config = dict(
    head_dim=64,
    intermediate_size=1792,
    init='uniform',
    schedule='wsd',
    batch_tokens=65536,
)
MLP neurons of a small language model. Each row is named by its layer, matrix (down: output weights) and neuron, and shows model dimensions 330-425. Each number is 128 + 24 x the weight over its row's rms, rounded and kept within 0 to 255. A neuron's up and down rows have the sign that makes its largest values positive.
A block is one neuron, or neurons of one layer that tend to fire together. After each block is what it responds to, as a language model described it from the Wikipedia text at the highest values.

L6.down302 [159 116 127 118 114  71  86 115  83 139 144 127 108 122 133 117 133 115 130 113 121 167  76 144 136 162 115 108 147 129 106 159 120 117 179 131  86 126 138 140 136 109 118  83 130 132 133 128 117 138 104 135 125 120 172 105 127 107 142 101 100 111  74 122 134 104 141 110 139 101 137 107  85 123 114 122  95 124 123  88 104 168 112 118 157 118 146 132 114 171 161 121 104  72  81  88]
L6.down306 [168 100 121 121 127 137 131 103 134 123 132 111 159 138 111 111  98 149 118 137 130  80 130 121 138 154 158  80 108 138  84 137 129 146 119 111  89 112 124 115 124 111 171 121 141 144 126 144 128 155 188 128 126 144  83  83  81 117 148 122 144 138 160 114 129  95 147 170 165 172 130 154 122 139 157  89  85 174 141 123 134 144 129 130 112 124 145 116  94 145 118 135 134 131 129  99]
L6.down432 [118 149 118 146 147  81 129 149 136 131 128 130 143 130 146 157 127 138 128 127 113 188 130 168 104 106 135 139 152 153 181 128  97 154 109 134 126 154 138 182  87 141 128 110 134 140 143 137 163 119 171 119 124 114 162 140 115 127 102  99  97 156 172 139 137 132 107 104 116 146 116 154 148 142 137  85  97  98 164 118 117 108 144 123 106 136 116 114  97 132 160 119 123 149 162 141]
L6.down488 [ 94 145 117 150 139 136 145 147 127 127 163 145 144 112 104 136 136  86 153 141  98 135 128 162 114 119 120 122 131  93 159 120 100 115 140 131 117 152 124 156 134 110 150  99 135 102 139 159  90 160 159 113 154  88 201  79 171 137 114 133 106 111 116 158 150 127 110 101 150  96 137 117 129 109 135  93 107 148 140 152  83 114 139 130 109 155 156 145  97 130  77 105 124 128 145  68]
L6.down545 [124 115 106 128 147 153 181 125 134 113 110 137 115 153 109 118 123 151 119 102  96 133 117 133 106 143  85 143 111 149 148  91 122 128 126 129 104  97  98 134 154 102 116  76 140  96 119 132 123 124 127 122 111  89  97 105  72  85 133 131 116 132 105 107 100 140 118 118 132 148 123 127 139 116 129 119 138 156 121  99 127 131 134 147 108  98 162 143 120 131 149 112  96 108 152 102]
L6.down579 [105 137 118  95 112 166 137  91 172 104 125 121 108 141 160  98 151 105 157 130 104 144 157 109 119 102 150 126 102 114 135 143 162 159 139 130 132 126 143 112 135 159 150 103 116 144 114 139 106 149 123 120  92 116 122 111 118 152 136  80 165 116 102 134 112 143  81 115 112 145 160 124 102 107 139 125 128 161 124 145 127 168 143  84 109 130 157 172 105 121 151 146 192 113 103 130]
L6.down807 [122 137 130  84 100 119 108 116 173 138 110 145 140 149 180 125 147 154  90 142 117 156 134 118 132  96 126 121 168 133 158 136 158 130  94 106 157 139 113 123 187 150 147 135 129  98 149 125 134 123 143 107 134 173 130  93 144  97 110 130 136  96 137 150 160  83 134 138 144 145  73 144 149 201 188 106 103 120 107 128 159 156 107 119 100 168 123 113 133 140 119 152 154 116 114 118]
L6.down842 [144 103 158 136  97 131 148 124 122 171 127  94 143 150 110 134 135 133 146 123 143 155 125 136 111 116  87 165 101 161 166 117 129 148 114 126 135  93 101 133 137 129  86 112 108 109 136 110  85 138 124  67 131 116 130 124 117 142 155 153 171 138  83 140 130 145  91 105 103 142 117 152 140 126 156 110 174 132 107 132 113  75 154 168 128 187 106 121 121 124 154 126 169 152 121 128]
L6.down967 [132 128 101 126 119 148 128  90 149 127 136 148 140 102 140 128 164  83 124 149 137 158 149 156 114 138 121 158 119 117 149 131  96 109 121 138 157 123 140  96  87 104 111 103 149 157 169 134 105 113 167  75 140 110 136  87 123 117 148 111 121 147 107 175 122 124 114  88 113 145 107  99 102  91 103 122  67 120 146 109  97  94 113 112 145 136 107 179 119 135 168 151 177 111 137 195]
L6.down1101 [150 139 104 155 118 120 132 137 165 119 142 121 123 140 144 130 112 139 151 146 125 129  81 138 144 176  88  95 131  81 135  85 147 104 112 152 128 158 113 117 114 116 144 148 151 137 108 102 138 166  69 112 143  70 107 153 161 141 124 137 131 160 161 132 128 144  94 137 125 128 146  77 108 144 142 161 131 116 117 142 116 136 153 144  96 113 130 111 117 137 122  88 170  59 134 101]
L6.down1265 [161 139 115 109 151 154 123 117 135 144  82 127  97 112 130 108 121 169 174 169 132 129 141 159 129 119 142 141  82 146 124  91 103 119 152 131 146 107  98 153 100 112 119 101 134 106 125 106 122  98 137 109 124 115 134  91 127  89 156  90  85 133 116 173 102 144 175 112  99  70 158 116 157 134 107 104  95 134 171 140 132 141  96 124 130 181 132 141 130  98 181 140 126 121 112 165]
L6.down1401 [ 96 145  75 155 111 157 153 180 122 160  72 126 144 129  91 109 156  96 135 152 101 142 128 107 143 117 130 128 137 118 101 117 154 126 122 118 149  80 117 122 146  89 138 114 134 143  89 141 152 107 132 151  89  91 131 144 155 146 109 123 107 139  94 183 108  94 137 127  92 158 119 143 129 122 109 134 109 146 128 130 157  81 122 157 119  98 103 137 123 114 161 115 103 114  90 143]
L6.down1623 [173 157 140 142 133 111 131 123 166  85 148  90 143  76 116 109 149 106  75 123 139 139 147 157 140  87 127 141  89 179 124 117 119 135  91 156 130 127 113 148 129 128 146 102  99  87 114 107 130 150 150 102 137 134 134  70 107 157 161 115 136 138 127 126 144 120 151 133 106 131  84 121 139 153 131 121  94 142 114 115 144 127  81 132 163 177 159 150 124 139 118 140 169 100 127 122]
L6.down1627 [139 116  93 128 153 121 103 171 125 111  85 150 131 172  46  96 102 123 186 130  67 134 142 104 124 105 139 133 147 144 111 119 123 157 122 123 127 140 122 135 161 149 116 154 112 109 146 130  75 122  86 131  95 105 105 113 112 167  98 154  56  72 156 119 133 125 144  84 144  72 115 135  88  72 124 131 116 121 112 102 137 163 129 119  99 101 118 145 125 143 123 155 148 123 159 152]
L6.down1655 [145 177 112 113 106 134 114 101 110 179 160  97 144 119 112 125 140 109 149 138 131 146 142  96 115 141 128 124 115 147 133 106 133 151 117 168 177 137 130 164  79 128 117 126  82  94 139 104 149 142 143 168 187 109 120 132 140 173 142 110 129 117  79 161  90 111 122 114 127  98 129 108  91 134 123 114 138 122 120 129 113 165 104 124 118 103 145 106  78  90 129  84 169  98 138 145]
L6.down1657 [158 115 137 144 105 159 116 101 141 102 121 137 165 118 119 143 133 146 133 129 121 136 137 142 127 111 145 142 105 133 145 177 151 115 105 124 119 135 136 140 120 118 139 139 119 135 132 131 128  85  73 107 132  99  99 109 122 104 140 119 137 153 112 148  75 130 171 178  73 112 122 121 147 105 140 146 113 127 165 102 142 104 120 111 104 101 173 113 158 171 167 168 125 134 132 130]
Description: Year first digit. The first digit of a year, most often the second year of a range after an en dash (1782–1839, 2007–08), or years after "in", "since" or a date.

L6.down54 [112 155 176 117 155 131 154 127 123 140 138 110  88 112 114 134 123 149 115 160 102 170  84 158 119 110  81 156 103 109 125 153  57 140 117 153  68 120 115 135 153 103  89 122  86 145 139 175 148 146 130 112 163 194 161  95 162 143  93 150  90 137 121  89  70 136 123 140 107 115 112  79 129 133  86 114  85 147 119 134 131 131 112 125 156 166 134 133 203 132 113 146 127 144 149 131]
L6.down231 [137 104 131 119 107 112 104 139 139 134 158 131 118 139 138 121 113 122 106 142 118 100 113 125 136 166 131 122 131 118 140 110 130 130 131 111 113 120  92 143 134 112 146 175 116  95 158 125  91 141 110 197 116  95 144 167 123 136 152 134 134 116 138  99 128  81 154 154 117 110 140 149 127 112 136 106 113 128 124 121 146 126 116 115 128 127 106 127 145 138 127 154 150 112  90 102]
L6.down244 [120 162 146 144 152 145 119 143 130 110 124 117 120 123 172 163 153 155  91 110 148  89 126 134 123 111 120 137 135 137 163 141 171 143 129  74 149 150  88  75 103 162 130 105 107 168 130 126 159 148  95 156 156 136 151 114 156 138 100  96 126 106 122 140 151 135 110 106 137 132 122 125 109 145 127 121 127 141 162 143 122 167 132  85 138  97 105 110  83 138 114 109 137 140 114 150]
L6.down574 [ 94 157 146 136 134 115 149 168 164 143 142 159 105 131 183 141 124 141  72  98 169 128 140 122 139 145 118 176 100 111 100 143 148  93 141 150 148 133 120 136 152 141 120 129  89 134 123 166 147  73  99  86 124 105 109 119 116 130 113 116 172 109 138  98 152 133 151 120 120 183 152 158 161 157 128 137  94 141 152 156 131  95 117 128 121 122 118 123 156 175 154 123  95 149 122 123]
L6.down692 [190 141 136 174 114  90  95 131 115 160 108 165 129 138 149 150 124 147  94 111 121 126 141 136 174 152 158 133 120 118 156 119 122 110 156 127 113 176 129 147 142 160 150 108 131 150 118 117 108 121 134 100 103 193 110 158 138 126 124 155  95 146 142  93 125 128 128 142 130 138 146 145 159 129 102 124 149 146 143 128 117 102 147 104 140 116 141 144 153 173 150 132 147 132 101 143]
L6.down703 [ 90 132 139  96  84 104 123 142 104 117 143 157 131 148  87 141 161 138 143 137 113 156 111 117  96 131 111 104  97 126 117 156 140 110 137 115 123  93 134  92 169 127 131 123 152 122 109  82 154  60  98 109 161 114 171 141 120 119 124 146 147 134  84 141 137 139 104 107 115 132 143 186 110 166  93  84 109 150 144 102 177 105  97 134 137 123 119 124 120 141 113 141 132 124 132  59]
L6.down1010 [112 140 132  96 162 106 108 125 141 131 143  91 159 139 190 141 115 123 117 139 119 113 144 122 122  98 130 132  96 116 121 174 112 143 119 145 132 121 142 130  85  74 132 142 152 158 137 127 127 155 179  67  96 148 110 107 131 143 123  97 117 164 122 136 120 133 141 174  94 110 110 113 166 129 119 142 120  91  81  88 131  69 133 119 126 100  93 131 109  89 127 169 161 158 168 130]
L6.down1200 [129 119 153 124 113  80  84 116 125  89 132 110 119 131 142 104 132 135 131 154 112 124 135 115 121 137 150 104 153 176 100 125 126 163 178 119 150 160 133 165 108  98 103 165 135 133 133 115 128 120 144 115 146 105 143 141  79 119 171  97 117 121 133 134 135 124 147 151 143 120 150  88 124 145 147 125 111 127 173 142 130 131 119 101 162 146 180 119 146  78 144 138  93 145  99 158]
L6.down1352 [109 130 132 133 135 121 131 110 120 124 180 119 152 171 128 118  97 137  88 175 154 107 121 143 118 136 119 173 124 125 129 139 115 147 150  92 118 166 157 124  94 178 114 174 127 141 174 122 161 134 119  96 174 124 108 107 103 129  97 150 126 126 134 121 121 126 128 132 147 122 131 108 111 137 112 109  99 127 150 158 116 176 145 138 111 140 125 110 116 151 123 132 138 141 132 105]
L6.down1486 [132 108 122 104  91 133 124 163 113  68 156 126 128 120 117 174 118 103 143 145 115 141 112 159 106 101  89 135 120  96 136 132 146 145 117 149 114 148 124 129 129 133 133 123 123 163 148 139 134  96 161 110 170 145 107  92 113 121 115 118 119 156 129 105 121 119  81 113 120  74 131 130 123 127 134 127 116 134 149 131  80 132 135 173 154 165 147  79 140 100 124 120 156 148 169 135]
L6.down1513 [134 153 150 131 122 127 102 111 120  81 132 156 182 140 135 150 140  96 141 123 158 111 170 109 145  89 142 167 107 140 180 182  80 127 122 153 159 109 137 132 183  83 144 148 150 142 149 160 101 122 137 136 154 116  99 164 142 136 124 115 122 115 177 104 110 155 149 133 197 108 161  91 109 109 142 140 131  75 119  83 145 153 114 137 132  53 159 164 135 177 135 165 142 116 143 136]
L6.down1613 [140  95 156 149 117 131 143 140 103  92 114 131 115 173 127 139 126  99 106 165 127 121 137 113  99 113 135 154 143 138 174 105 165 159 113 129 101 163 148 119 125 138 119 119 160 126 122  70  99 129 153  97 126 125 113 162 129  75 133 150 125 121 116  72 154  99 113 147 112 114 125 102 140 128 103 118 152 123 110 126 160 123 164 144 146 109 134 147 148 156 164 168 127 116 128 123]
L6.down1695 [145 127 125 103 105 122 165  97 167 120 133 153 111 127  72 140 162  87 122 148 121 127 165 123 153 113 152 134 125 117 116 144 113  99 149 125 179 146 137  95 116  67 121 132 144 102 153 146 151 159 141 153 111 137 118 168 120 144 141 147 120 133 135 193 140 100 136 124 149 186  75 102 136 129 139 135  79 114  98 153 103  95 140 127 173 153 171 113 144 107  90 101 124 123 131 109]
L6.down1763 [139 160 150 126 100 131 161 109 129 121 142 130 162 120 165 151 144 130 130  96 134  96 142 167 144 145 141 102 133 151 156  94 131 112 127 137 130 108 134 134 165 122 146 121 167 107 109 115 152 177 157  74 144 148 100 156 140 153 129 110 131 102 125 129 106 133 126 159 149 119  84 137 160 108 110 119 147 131 103 160  95 162 113  74 135 130 154 151 131 128  76 147 132  87 109  93]
L6.down1778 [162 127 125  94 133 136 116 137 112 108 141 145 132  84 118 129 105 156 118 176 116 117 113 135 147 123  83 150 120 122 150 123 102 122 108 144 108  95 139 134 132 131  60 106  77 128 139 120 111 129 142 136 121 166 114 120 102  74 161  99 134 138  87  94 111 138  99 128  97 132  66 105  96 127 124 144 105 146 120 145 108  93  92 136 164 128 168 115 139 118  83 117 106 137 117 154]
L6.down1785 [148 101 129  98 118 128 124 104  90 111 158  98 147 130  95 119 128 140 114 129 138 111 164 106 136 147 114 158  98 113 133 120 134 157 100 117 102 154 183 140 148 167 175  98 173 142 112 105  81 117 133  95 142 118 125 115 146 169 122 113 149 118 113 157 109 132 128 138 158 133 168 116 143 157 131 100 114 151 129 150 168 100 155 149 107 135 156  92 111 122 118 143 120 126 107 152]
Description: Adverbs and adverbial suffixes. Adverbs modifying verbs or clauses, especially the -ly/-ively/-ally suffix piece completing the word (brief-ly, effect-ively), plus also, only, eventually, originally.

L2.down672 [162 110 102 153 118 126 148  91 108 133 127 103 126 142 166 128 136 120 123 133 140 121  76 176 166 136 106  85 123 153 131 110 127 107 101 103 194 148 134 154  97 149 112 142 121 155 132 155 141 142 149 161 140 143 135 136 143  92 128 103 122 127  97 160 132 111 137 124  98  88  86 167 135 101 132 132 142 117 110 114  99 135 119 123 142 142  93 148 175 126 129  94 117 101 107 104]
Description: Adverb endings and degree words. Final adverb-forming pieces like -ly/-ally completing split words (sever-ely, poss-ibly, histor-ically), plus degree adverbs such as so, much, already, nearly, just.

L3.down196 [114 139 142 129 135 135 117 129 127 112 106 132 172 134 127 106 130 110 126 121 155 114 114 123  94 120 120 119 105 140 116 126 109 159 121  96 108 106 108 133 141 159 134 149 141 123 153 164  96 149 121 152 134  94 167 134 123 164 133 117 132 152  91 129 133  99 128 130 122 129 105 208 131 128 153  94  93 138 160 157  70 151 128 107 131 105 113  93 144 153 105 117 138 137 145 123]
L3.down355 [127 125 120  89  76 114 111 121  93 107 118 139 114 121 141 134 121 116  86 124 113 144  81  87 102 139 125  80  90 147 107 123  95 106 119  97 123 157 160 118 149 182 164 109 118 105 122 104 117 120 112 150 123 106 113 141 113 148 137 127 139 106 143 146 139 133 131 148 132 149 103 128  59  94 125 129  92 132  80 136 100 119 111 117 124 178 101 114 112  99 103 186 133 153 100 131]
L3.down865 [150  96 150  92 104 162 132 176 128 152 104 149 119 163 110  99 144 112 136 157 105  89 123 127 109 143 164 127 123 128 112 111 145 122 159 155 111 179 121 112 159 151 151 128 112 124 127  80  81 124 166 159 131  95 155 167 140 128  82 124  99 161 127  77 134 185 137 154  91 137  84 113 145 129 145  69 111  80 141  73 109 166  55 142 149 147  89 177 135 135 131 130 136 144 117 104]
L3.down1580 [143 102 148 133 111 151 128 171 160 109 123 106  99 157  87 120 132  86 109  99 149 144 140 102 153 120 162 141 128 109 104 188 156 123 120 128 125 161 156  85 142  91 186  95 101 135 111 119 129  84 118 100  80 132 130 115 163 121 115 144 110 150 122 164 103 116 148 111 165 104 119 135 140 144 165 124  81 151  91  94 118 156 109 123 116 127 121 117 114 120 167 109 124 120 122 146]
Description: Year-range second year. The first digit of the year after a dash in ranges like 1986–1987, 1877–1957 or 2015–2016, often in tables; also weakly on word-ending pieces such as learn-ed, det-ach, grew up.

L2.down900 [122 130 113 136 130  89 123 126 148 131 109 119 148 131 114 108 149 140  93 124 150 119 115 153 155 145  78 101 124 132 110  95 113  84 117 150 113 154 121 113 150 145 114 120 115 160 121 123 127  67 135 131 122 110 133 140 132 138 134 147 104 144 142 145 124 125 126 151 119 137 114  97 139 148 151 160 112 144 105 144 170 164 109 130 115 136  99 136 133 118 154 115  93 121 126  95]
Description: Table cell separators. Pipe and semicolon delimiters between cells in flattened tables and stat lists, usually after a number, e.g. sports standings, squads, track listings.

L3.down445 [102 121 135 135 143 128 162 191 119 108 159 148 134 114 133 136 171  85 116 153 117 168  96 109 139  94  93 121 145 128 137 151 151 158  98 142 124 104 109 167 156 138 108 120 163 143  82 159 154 111 111 119 136 143 137 149 135 107 130 133 119 140 123 102 146 126 124 137  65 147  74 152 131 142  83 103  87 132 114  97  73 138 106 120 114 151 135 166 156 147  97 141  85 125 102 137]
L3.down646 [154 125 127 161 125 118 132 151 117 107 115  71 117 123 162  80 169 140 134 137 144 138 155 130 123 115 106 147 163 124 171 174 100 124 112 101 160 102 110  90  79 109 153 162  95 117 170 111 137  96 127 108  88  92 122 176 129 159 137 109 145 115 142 125 129 118 118 105 163 134 131 165 112 162 153 111  70 157 123 154 132 129 104 113 137 160 138 111 122 109 105 128 138 163 118 103]
L3.down714 [144 124 106 129 102 139 144  99 114  93 155 146  91  87 112 109 131 110  95 156 103  95 199  73  93 115 134 126 130 169 152 122 103  91 143 129 136 135 131  95 126 146  82 138 130  86  91 122 147 111 127 174 102 136 129  91 122 151 114 100  88 134 177 143 154 128 168 148 141 180 122 107 134 137 123 129 147 149 139  94 127 139 126  98 152 160 141  91  97 125 136 132 161 128  98 147]
L3.down1174 [123 120 138 129 143 167 117 142  91 110 125  82 178 117 149 131  92 119 157 140 139 112  99 147  95 106  94 166 164 115 141 155  96  97 198 144 119 129 144  96 151 146 115 115 110 130 124 120 123 121 142 124 132 132 133 123 139 131 118 110 158 119  92 157  99 137 139 180 122 120 120 112 106 144 101 171 149  89 147  95 159 138 142 142 178 132 136 110  98 120 108 118  85 151 113 176]
Description: Additive and restrictive adverbs. Focus adverbs placed just before a verb, quantity or phrase, mostly also and only, plus well in as well as, not, less, just.

L6.down124 [137 154 128 122 187 146 130 136 161 127 138  82 100 114 136 145  94 126 144 114 137 136  92 141  76 159 132 136 109 141 126 153 117 135  95 115 120 136 134 139 124 120  94 149 120 131 118 157  93 116  95 134 179 153 154 140 114 105 121 143 119  96 108 116 118  91 146 112 118 115 116 148 115  86 143 135 131 148 139 110 114 172 118 147 173 179  92 122 126 126 127 128 167 123 125 167]
L6.down395 [115 139 126  96 164 109 149 156 119 157  72 137 100 101 165 115  85 130 161 124 116 133 133  60 135 144 139 139 111 152 153 125 102 110 166 155 162 163 137  91 171 149 134 136 135 111 112 130 165 158  79 147 175 136 163 112 170 149 116 142 161 161  90 122 143 151 123  90 146  96  92 140 125 171 110 172 143 134  98 149 154 140 110 151 113 101 127 170 118 117 142 126 149 143 105  65]
L6.down414 [119 120 157 131 113 170 148 143 111 120 136  84 111  91 122 136  88 110  96 128 152 134  99 101 133 122 103 134 119 142 141  69 153 125 107 101 159  96 105 111 121 139 125 124 169 172 104 151  99 131 108 120 169 114  90 134 146 145  83 137 166  99 124 113 131 116 120 129 122  86 178 125 107 134 138 172 143 111 129 113  88 134 136 128 127 137 139 167 106 124  81 113 182 142 158  88]
L6.down734 [100 104 112 124 115 120  83  72 140 126 119 100  77 105 178 137  99 133  85 140 129 134 131 110 169 137 152 101 135 155 113 158 167 144 135 138 103 118 142 139 140 117 160  85 106 141  82 158 127 124 118 125 140 106 133 121 139 101 126 151 155  82  95 101 118 136 108  73 147 115 136 150 138 118 147 141 106 101  94 122 162 100 109 128 143  83 139 161 100 162 141 118 137 164 139 147]
L6.down800 [101 121 113 133 154 140 115 129 137 111 126 119 151  97 114  73 140 108 123 137 104 123 103 127 139 147 114 133 129 133 147 149 147 117 103 117 102 149 142 119 109 104 127 187 149  66 134 129  98 120 118 116 133  91 113 152 113 140 108 182 117 120 112 139  90  76 133 130 150 123 108 121 185 109  85 111 122 178 147 106 117 102  95 106 124 117  91 144 175 124 133 109 121 144 144  88]
L6.down810 [ 94  67 136 152 151 132  88 126 160  73 117  88 106  93  79 108 160 140  95 123 125 110 147 147 178 137  81 154 131 135 164 131 177 119 136 129 162 153 123 118 124 103  96 114 163 130 135 154 117 138  87 117 156 126 127 132 159 140 153 138 132  63 159 180 118 108 128 101 115 145 104 130 132 126 124 123 114 130 122 120 161 138 165  95 180 168 112 127 147 137 136 126 110 136 137 145]
L6.down811 [140 133 131 139 146 163 147 116 101 175 107 144 116 163 149 120 150 117 126 136 147 142 125 151 126 176 128 109 155 124 130 106 175 138 141 150 143 112 104 111 161 117 118 127 143 130 131 121 138 141  98 133 133  99 110 129 115 115 119 175 124  82  92 116 138 109 149 112 128 109 139 151 101 120 146 182 135 102 113  72 120 168 132 137 142 149 138  65 104 101 115 130 124 145 180 138]
L6.down872 [120 103 101 133 121 114 153 133 135 137 141  91 129 123 122 124  88 117 157 130 104 122  94 129 107 144 157 117 148 122 125 139 150 135 135 109 106 111  99 116 117 134 112 142 127 139 161 134 135 105 109 144 144 109 113 161 149 116 127 129 137 109 158 117 136 114 105 141 139 103 100 100  98 117 125 146 128 148  87  81 104 138 129 134 126 154 117 117 139 131 151 123  85 130 105 129]
L6.down1187 [111 137 136 131 146 159 155 123 119 112 118 136 157 127 114 148 106 154 162 126 135 181 132  85 120 144 127 104  97 124  91 133 182 127 157 105 134 167 126 119 152 140 124  98 104 140 120 144 106 118 111 117 147 120 122 133 126 142 157 133 145 113 114 169 110 112 132 131 123 124 111 128 127 123 118 164 128 144 146 130 119 129 128  94 115  97 119 153 116 164  84 114 135 135  80 114]
L6.down1263 [122 119 139 142  85 105 141 116 158 107 108 126 144 163 155 119 126 101  84 144  96 187 131 150 156 147  85 146 121 129 131 129 132 131 117 140 119 109 145 104 127 110 137 130 116 130 109 127  74 144 104 159  69 131  80 153 101 175 100 147 137 107 139  88 182 155 141  85  97 150  97  96 162 115 133 162 155  93 115  94 120 131 122 114 133  81 100 129 132 111 127 141 155 155 125 128]
L6.down1267 [129 110 105 147 163 155 155 171 165 170 100 114  83 122  74 142 119 151 133 141 117 108 126 142 145 158 127 158  96 132 175  87 150 149 121 128 149 100 129 128  96 147  90 137 131 137 122 110 110 129  78 115 153 130 146 160 152  99 127 113 133  94 136 140  72 140 138  93 154 128 149 120  97 140 117 144 126 114 138  79 130 104 121 116 121 109 147 116 156 134 126 113 128 127  98 113]
L6.down1435 [110  92 120 172 130 150 101 123 140 139 147 105 102 159 124 135 149 100  97 112 125 169  83 154 137 135 139 123 120  81 149 130 138 122 144  89  97 139 176 151 151 129 123 153 176 121 156 155 159 120 154 111 157 121  73 118 152 145 135 137 143 107  94 123  73 133 179 125 118 142 143 125 127  76 136 143 105 132 124 143 142 127 107 136 166 105 101 128 152 172 115  87 145 194 186 149]
L6.down1570 [ 79 125 145 150 119 146 138 138 119 137 112 127 112 113 130 150 144 113 128 101 136  97 140 150 109 101 139 139 108 135 122 125 126 142 110 110 123 136 146 148 124 127  78  94 102 110 148 118 125  79  80 113 117 141 148 134 145 148 124  84 135  84 130 107 125 166 142 132 123 100 127 157 115 135 109 152 110 154 149 126 102  93 170 143 126 111  77 158 146 118  85 144 141 156 102 129]
L6.down1648 [118 105 138  90 123 162 138 112 196  97  82 138  79 155 136  80 122 108 133 110 157 101 114 107 150 126 193 104 106 147 140 136 128 131 168 143 144 119 139 139 129 145 121 104 133 134 139 103 125 169 107 152 129  88 166 116 144 139 123 114 146 102 105 139  91  82 190 105 134 114 158  83 129 136 138 140 104 112 118 134 134 136 176 137 128 101 124 146 142 103 136  99 160 151 137 168]
L6.down1728 [103 119  97 136 147 178 141 191 142 122 105 135 104  76 104 116 127 138  95 115 153 179 128 118 139 122 115  95 111 157 109 100 132 127  87 110 178 148 110 154 131  52 123 147 115 178 168 117 141 111 130 121 131 132 132 129 122 108 104 115 144 116 167 104 131 100 149 139 130 139 114  95 127 132 127 127 115 107  96 165 128 155 115 125 166 121  73 130 141  94 127  87 114 165 199 125]
L6.down1766 [ 90 145  93 153 122 100 107 122 139 179 169 136 110 113 178 150 123 121 135 114 117 150 109 135 151 169 130 131 123 124 108 130 152 138 155 102 117 100 115  98 132 161 158 140 133 152  98 133 132 139 145 123 138 133  82 140 134 119 123 150 124  69 101 170 135 128 132  81 148 170 147 117 132 116 119 129 105  83 135 193 137 123 123  80 124 151 128 122 144  99 171  92 176 126 134 126]
Description: Separator after a number. Delimiters or spaces right after a number, mostly table cell bars in sports stats and election tables, also slashes, commas, units (1670 |, 976/7, 1,500m).

L3.down107 [142 129 130 138 123 167 115 121  91 127 137 134 141 107  77 148 132 131 174 146 133  94 173 104 142 110 144 116 123 132 170  95  97 117 143 130 130 162 149 132  96 161  94 113 125 131 128 169 117 126  81 136  98 152  57 138 104 169 138 127 164 107 101 117 140 120 140 207 100 142 123  86  90 141 139 134 121 106 118  85 124 121 137 110 134 111 190 126 176 116  62  88  98 144 130 149]
L3.down343 [135 113 168 150 153 163 126 135 157 107 110 178 142 130 147 138 119 136 119 127 145 184 114 157 185 152 152  88 145 117 158 134 122 103 116 111  85 115 148 105 141 147  95 125 111 128  97 150 158  84 164  94 130  91 155 141 117 121 175 171  88 133 145 150 134 137  99  92 158 102 118 150 148 158 149 139 122 145 141 156  99 128 111 123 181 100 124 100 137 124  79 148 103 123 121 113]
L3.down1389 [134 144 135  92 128 106 122 122 107 178 157 169 110 145 185 147 144 116 158 127 132 135 117 162 112 134 102 109 109 186 123 134 121  99 130 118 137  83 105 100 109  97 118  87 139 105 125 138 148 116 137 171 136  97 118 139 102 163 120 129 137 109 129 117 127 139 128 144 141 147 126 150 142 142 150 115 144 115 107 122 105 126  85 112 142 117 115 144 160 106 120 113 110  78 123 102]
L3.down1747 [133 145 127 134 112 131 137 126 132 165 120 143  87 114 183 121 116 163 134 127 181 174 111 147 144 151 109 152 117 124 104 116 122  92 153 130 145 138  95 124 121 130 153 102 127 116 106 135 132 125 108 145 145  91 117 119 120 131 113 109 103 135 103 123 135  84 151 137  74 128 132 114 123 138 133 115 159 116 139 112 129 150 131 147 135 104 123 116 156  96  91 126  84 156 115 118]
Description: Mid-word fragment tokens. Short single-letter or letter-pair pieces in the middle of words split into fragments (A-n-ne, E-n-cyclopedia, U-k-rainian, Sp-y), plus blank spaces and pipes in tables before numbers.

L2.down1383 [127 114  76 148 134  84 130 133 115 182 150 122 121 132  78 113 144 133 105  90  82 123 138 117 156 148 110 124  93 156 148 132 138 104  93 139 127  86 118 125 120 124 108 127 123 105  98 134 115 147  93 152 131 143 139 105 128 131 145 124 142  98 110  70 148 126 141 143 131 118 145 110 106 128 147 140 105 112 110 122 144 118 105 130 102 130 163 147  99 118 131 133 105 146 159 134]
Description: Mid-word fragments and year digits. Middle word-pieces, strongest on emor in commemorate or memorable, plus year digits like the 1 in 2013 or 1886, and verbs after to.